MLP neurons of a small language model. Each row is named by its layer, matrix (gate and up: input weights) and neuron, and shows model dimensions 0-127. Each number is 500 + 25 x the weight over its row's rms, rounded and kept within 0 to 999. Numbers have three digits each. A neuron's up and down rows have the sign that makes its largest values positive.
Before each neuron's rows, "fires after" lists the tokens most often just before its 100 highest values on Wikipedia text that the model never trained on. A number after a token or word is its count.

fires after: " t" 17, " w" 14, " to" 13, " p" 9, " f" 6, " pr" 5
L17.gate190:522515499528493481452500495490470432497502482534466500497513519519534489473513473497498503488449511508518494483500516486515512525505506489484530496495560495512499490501460487476536529495497501515474532505540445489462496458500521481494459466463517540453507493498518482561500514491501485501536542496503465514543480508565503516479538513521542482548501484521532479464483490481527455462486
L17.up190:523532484504476486474513521439471543471494517502545458526517453505519427495476517473470548505505452488537533474494538501519530508512472533505507495505504495497492472478526507480497526511481480529509537478493501512521505492504511482480536512508542510443476489554510480517486495528438487493502508540513486448466519535496521493530499485504522502475490478502514495512467451516497485502474

fires after: " the" 20, " The" 8, "w" 7, "ort" 6, "The" 5, "arg" 4
L12.gate152:506553527481517486501528482471469510508481496544466486463559498468467457527486541455495499502503545493487478509499475548517498452468518514488507467471566471514469503526537484540518470512492503547545504502535505486459525539485507509524481512495518521496506486562492509462494500474520515468486470500470536518464510551477491497456484515479526507501502496489524482512520482454501497464509
L12.up152:486550536532508504546526488493487515471548488484522456509529543482515536497509483484527493493492462524528519472476492490520493498541498465492516498512480447508486522537493502472492482507506455504535453531531511480495521545461463537493511475507477501498522453523495520475502479487525515474502470503527516541486551491484516475548493443543492519483491563464503520493485462491505516542509

fires after: "\n" 34, "==" 18, "===" 8, " s" 7, " \"" 6
L9.gate35:501514502495546495470535503527467512494492509491512489508511502493482423518516487486502518497503525511497522508483469454514445494526505542478488509476543531485502485439474523520482468486473490467496449497485483495510506511510503496523527538520432563451471505504494485490528474497498516497494500503493487479486554527489482497509538483511465533508497534474507517521518484519522524532470
L9.up35:506505493503516521542513508535505498458509491463495458476496552501513477477452502498509515546455485504528455542479482553513500508537510550475505476477485506510549483572541501506495477522461520534512528483493524499498517475430524541494463504497511521494483519517443488539522508529553545536544503513467557460463455508511509476498494480461492502506515500500513446469485503494490486528505

fires after: "." 52, "," 11, " where" 4
L10.gate144:472478515487540560531478527462480467523536479479525538494505485498459497485495459518501479490504489509489468511491492496505447480511487493512507506507540472513438485492506491477506492528478519506464533479538494500504505550550507524503501459528471540536539481532552473508535507507494492509477472496542550459504523489502531468481515494507496549532493515503509516536493509431492559533530
L10.up144:480454516511502501502482492456522508490539539483550540489539497523530487503499496525511464496479487545508503476460497490561510463489528526525494528515528518495508499482476512533466468458494511474498553494489529527472506516508504520512495449527520549501558508505497516523513508512503501481487458515504491537468537477518499515488502553494516475486517483502524483476503492481520474486499

fires after: " ind" 22, " st" 13, " St" 11, " not" 7, "ic" 6, " the" 4
L13.gate213:477519507470495485488467494505486482468525495510495518503484493502480488505502489494485506538531510456517526497497472488430571538487534500477491513502449506503475479423531493514507488452529522542520516500511497466448446492470560490495516512492508514444492449560494528485492485502517489508486502505519511549476490533519479463485520500529555522483480497522514471506501471488489500468504
L13.up213:515541537531524483519477497467484502552484509501477510472515498468493486491506436494520483470484503510477494504523532504490511472503512520540454505478500514482515478497526507507451558493517491544524510492478497511493520484470492535545491520458480506513519486546539461468425495525523517542498482506492541487518511527476523520494536489551519510532489484493442490487518504488491557514470

fires after: " V" 39, " S" 13, " in" 8, " In" 5, " L" 5, " K" 5
L13.gate135:505503523479497508491517512529496495484499511518537531499469443466520501540516500474489495475509515520511448526506514458514478477497457507501499534524516494464485517541508443499522474506501520530493506546558522454522500513475491498511490542534524470486489463499492517446509512489462502503523473464505504485470504501512478497479495533471493468511451533518547521489506509492473489508488
L13.up135:462514497494454490460490483561503502447519523492498493485515504528514518550507489486504489552513519507485462466532519509512525504536499480503497530483497497495535507487529499501492508529493514539489512512517497496513521519493465505486549485533474488452501497481487455490500486533487523477527521490474497509537474510489485484497435521512475531542488544475503482519516513416524505492537

fires after: " the" 16, " The" 12, " e" 9, " n" 8, " an" 8, " f" 6
L17.gate194:487504496525492488527531505506529492513523476483552472509526509472506536494515466511498491533537480533490511466498529490496539490500468486514450467527506518470527505482467472477501524525487446511490512474496516524516545494527512451527501531463502523487526496493486461550486517514506495529467499473470471488505536514486536552448452448493535498530503541478497520511444467502465485521523
L17.up194:487542522518477483526523514497551516491488498496522488480516459474505497483458496513526526519529535465457506532492527509473516488490502496474510487490463527462537507456490511535522541518465511520508450491505511492468547452496569505457498542540508442524505517542507502502489493502473484509497526533524498462501494494551528506515524503544502523512498500508470500484505509464477483499468

fires after: "b" 19, " tr" 18, "eb" 11, " b" 7, " B" 7
L15.gate189:463474507481556509525465496490503515477491484463458494486528488499473509487501514522424571515525475493526488525470513483493507494490467529506522489449495500563510509451457485474483516489475507455495517458501513500472464492489507522510519560444509507485503538540502480529483471489501504501502492508538482540540524514460492494506510499583518530517487482477455508471498479501505469542506
L15.up189:518515507567493509502520470460481498471549485492503551489506481515484501512500473502518466506525542448523536508462498525529477475512497517532520519497538542514489511497533488505533516498483489526534460512509446495457478493506480478486482439537516485485467530533474510530490503489519512491527453497464519482547506514562513506513512532489533457471531536527483512488516478496515482502492

fires after: " Ar" 29, " ar" 16, " b" 12, " Ac" 8, " B" 6, "ub" 4
L16.gate111:479527470551460508502472513510538541507454481468501552495511526528497486476502490492506497462496495507506541563498512486500532521488525491469491479530464489532493529471490481509524509494487484464491507489505522482485479487503468496514526553480535466509483506456496477488505501517511454449489504517505511456554491481482538488511485485515460536502500547489500476474527463525486488480480
L16.up111:480496517496506489473511524509497487514529482476466509472498492494506506500550476495483498461480484494480508556550509540504478507457516473512536512510483513444485514496514516497549509512513475552495455539535499508502513516470511441461461548562519518445509492479477462466497523460512542534465503511489487563489515503520468514543531514493471528500509540467511496467500504507458490509493

fires after: " the" 44, " in" 18, " of" 9
L18.gate224:522544517550469468478532453496457531498482429514520506483493509491517531470489495512491497506531510516523541487524488477533520443502508503525474471508501517470491454498488469489491495463449503561478521488511487440532518541474466546497551550527495514537492488546475504501510459498483488518490517481456511486515484547510518538516487508498489545500459483486504483477514487495479516499478
L18.up224:511510499499517461480486494512519503502513516507493484505526485493519502547519537466522478464517494507510507497525500490551542542496533454491493491485517496500494507507542454484539517540519526512525518468475474491535529491461505492526447470531563491505524465474503542474446514481481514460491483501519543537497477528494522470486501504507530460472496549527518465529498472474498474521509

fires after: " P" 19, " S" 17, " s" 8, " V" 8
L13.gate127:494500503446499475505478488498534527558482499541477499517520499492509471504503553497492523463479488458504494467483496458555487489512462512502524511476500509494447538478486505455464460485567512464504528488507485494490472519474484497484489502525514492476489490466472516505516543528495555496499535524494491532465463519498516510475471524470488514487478454470460514487475501482529459511514
L13.up127:489516527443427489500518493518491521484521460507498481483456486540544504458514478499541573504527460453443470478479514442533446500490506533500501490511507518531477510462505515485505482511519453495499528504492448525523447509502508468484491548514490516512492467473542463521536518510484495501523514506513488483515514451520541481489497526477457536509482496483516486525502548465514500502527

fires after: "\n" 21, " =" 19, " imp" 8, " in" 5, "iv" 5, " dis" 5
L16.gate5:566514531484515482482490560466479460515498507515519471569521465483522499485520512491521506528469474498506527466522494499469530534507498485490525506480487538501503472510540555540511474455494536472486527538539440519505460497473534506491498453543440517505542478501511472529515454514492484485508517510512505481519496483507501471461503491458527498478485529473513484487484445480486511489512
L16.up5:541472506505553525518543512465526545511503449509500514487476497502515462518488510501480523496500516519482502468525509515478492490475493492521488557550493488479482455479497489546469472527548475498494493490470468531487499477547494498512535468493527453457515494487516510500536454496443519533494489474528508536529532530513512527502510426540472474466512494491487479483469478481528477489484

fires after: "," 25, " the" 17, " The" 6, " and" 5
L14.gate226:524516459519526505508503490518523494454468477491498466513486487461489529533448504494511528532508502465477464507470487455505514505505495500472493482537497491520501520477498515493558492479485484452489490485538476491526519478536505461509505532435521560544499464532443495544515477492527485510490501549503465508509529515509489495492513468510497492532520512479516452475529492538500485519493
L14.up226:530494491504480488542517495505470549460508468491504510530536464539485529499515489515473531485509493523518495541542513523460478461472527503488515479526513495506450545453484541486506486492522539477453493478503509481500502518477455528489484546508444495481515497573466482465468514522508527519502532505508468513481489472460488502506496493541495481471504548504518515514518514484526504524519

fires after: " l" 33, " the" 9, " rem" 9, " is" 6
L15.gate63:529483492519497483536495539469498525471491493521551537545491504477540480453442516507483493523501497525472509458497509488543472483498503498465499498512467478496480503490516502493452531505478563501491506452468537506514499512502477469483528524529538505495487478522495490472469450491479506489461499449508508534487453518489471523487483496472508472494459516541520499501498488511510466468465
L15.up63:487468483523545507502469524507496488494512577486512464500536491497489517525481522474485481492496474508478517468519513463501497502490503528466487537553464451518456503509476500535511546510500481530490532484531466516502513491500502494501464451492474539534503519445480518523558471473522461488510455490480478527491480524501502534515444530489536475508519514481519501494498562509498488529535

fires after: "\n" 40, "." 21, " career" 7, ")" 4, "ics" 4
L5.gate49:526485490501493469443491500493499480494488518489503497475462487506535531524492533498500513501495488492494490465503479447508525524517498508487514478524464537475506504489563528479553499481521531477460533458564463523522523525507516459505515456495519469478505544522510478499517510503494533475512477476515490500482503512515473505533485516466522438491455489481487461514518449518508468469509
L5.up49:485442549473486509483450522529511534473481515477504494469484500500475502510487495478512531485478538468522485502534493523513512520483491497478506518527568450468494541474445499500470488526507516510505490458526497518515492469458457467492412497475492477517493491517476482545477477506512459472498470480455495503526469502498504538500500532472458484474487505480558509446508540512522487517508

fires after: " |" 44, "\n" 23, ";" 7
L18.gate194:504483505487495493526466482468508475540496490498504471526516495522481498482486517502550462502529460464504516532486521488503486498499459510503498471473475542507560515517500505479524510529545513481534545500501555456506519468528499521529495462519502520495474501501436533498493546507489502521516472526480533464496478503468497495447530473476496495519537530490523538500454535507486498521496
L18.up194:493488512506509515532515505493509445460499515487507490501520488485544507476532443503518530514511483470552434504575478512507483490495517505513522558440519472539486466499486515489463524530498505540510554488476524487538541489482483494491485510504507482506527516485496486462496521511505546510497480504484490485468538488511479516448490516469485522508503483529527508530484509493505530503435

fires after: " St" 21, " the" 12, " \"" 7, " sc" 6, " st" 5, " T" 4
L14.gate200:485507520491535507505511509500496493495495442499491495508467500493509503497529515473503472493562476486471517493469483493540517477477454499505484504489471514506519566463470435478491512506526507505491470511497502445475531433482513515523468485431491502493507507522504511447514474500434529520429516515514476546505487480488486472516483486483500544491471475483470506526518505482461525509495
L14.up200:493515554479523481520540499472471443520488539460468499479479489492485504502500534490511481483535506533494478492487530456498479523479468538525502483475501517540472448493540480508474529505497533461531461493537504475490514508528521535503505498495496504497532495470490523511439453445466478518474532493486539475487533484517486533489560477460533511512520496495497479542494495512521499488503

fires after: "\n" 49, "." 25, " (" 9
L12.gate161:522447501512495556496499526457478510484503514511485476500518521515502475479523460496491486520473469495468481503485521484519472516466513533439503549499495467499510502507523466529500436502507535474513539517512510510443496511485496540523506500501478511488509558507487492468465497517525499521472494551496478490479518492448495477510515512464547510462503499509478478568483509504480507486488
L12.up161:500468479482498521510501523490544509465494474507517549533503530548471460471517458529569510552491524486529482464505511472478456465512537488462518509488558509538533468505473489508543518487455523494523523498464483501522500484504455529499452506515483505527487472508489517513538513524523517503500496509522533480496487530516478494475465508509495558469494434528511496493492467489493471503490

fires after: "\n" 61, " career" 4
L2.gate19:506501518488492507510461509524449477501521499481476527482491504515517499481514521490510509493500526463493464470537505448522513520520504544470530520473483517504492508467535512477492516504483500474489519475550486487492469458508491482531476480522526465508526546437482511479506501547476462530547487489507449517519507486504497473485487517487471504503496469466505521483451537575490479543500
L2.up19:523501529480475515491446517530468476509493476499471533508476501516524507498459497512593531514520494427496466507533486495523539515497511503492515532499517474487504506458517517497456509511506475473519463504511496492495459475448520496494494497503537495522517480472526471460493507525502479495487513523474506510540509503520467522483504531477504513536479494470521522480484532562488487525489

fires after: " w" 22, " f" 19, "qu" 8, " long" 5, " qu" 4, "ew" 4
L15.gate232:539484518502499490518483485489563453467503480474496474464491488512525486525545501478532501490501466510536465483478490533538519495470495535473472513532495501500467473496537475493502458480482484518463523502508449504470492485489508497492487450522535536507485520500528530479457533461448477480483484559514480516495522496531503519476466518491494458564504520497510487471499552503535510519495
L15.up232:451528468499461551509503540498463485458494522499482507539505491467478485527513540518466503482489540541489487493475534513496513493501464519498504543466530440500537471507477503509461485510531492514520515493511487507515507473501581519511497504488537518488469470505516537487466561501468456446549482492499508488509526446508473495490484480514528509513473516526498507488502495461486468512484

fires after: "\n" 17, " B" 13, " M" 11, "==" 8, "use" 6, " b" 5
L12.gate231:503432472516523510513481453462517474546430540550469536495503438517494489503493499495510532493486515443528481498520490512514492518477521511503478537485523467507472523472473480507498532529539500488534482471510520479480484507505516454495528523492509517511458491529504508553541458465501511520480479547500473510496496495484497483439528479501475489485482495500521531500479515500524517492475
L12.up231:500465489553533491484464458482464486534457494525512501462510494547515493497552513478473514508478519473491545486490455515502510491513531494536535501503491528515495505506529483503487528484540537455501483523497476475477520511493514434514492532507517474465510504492495485546525508508475523497508541524545554465464516444485478526532506477484492505460523519515530533448511515509501502493462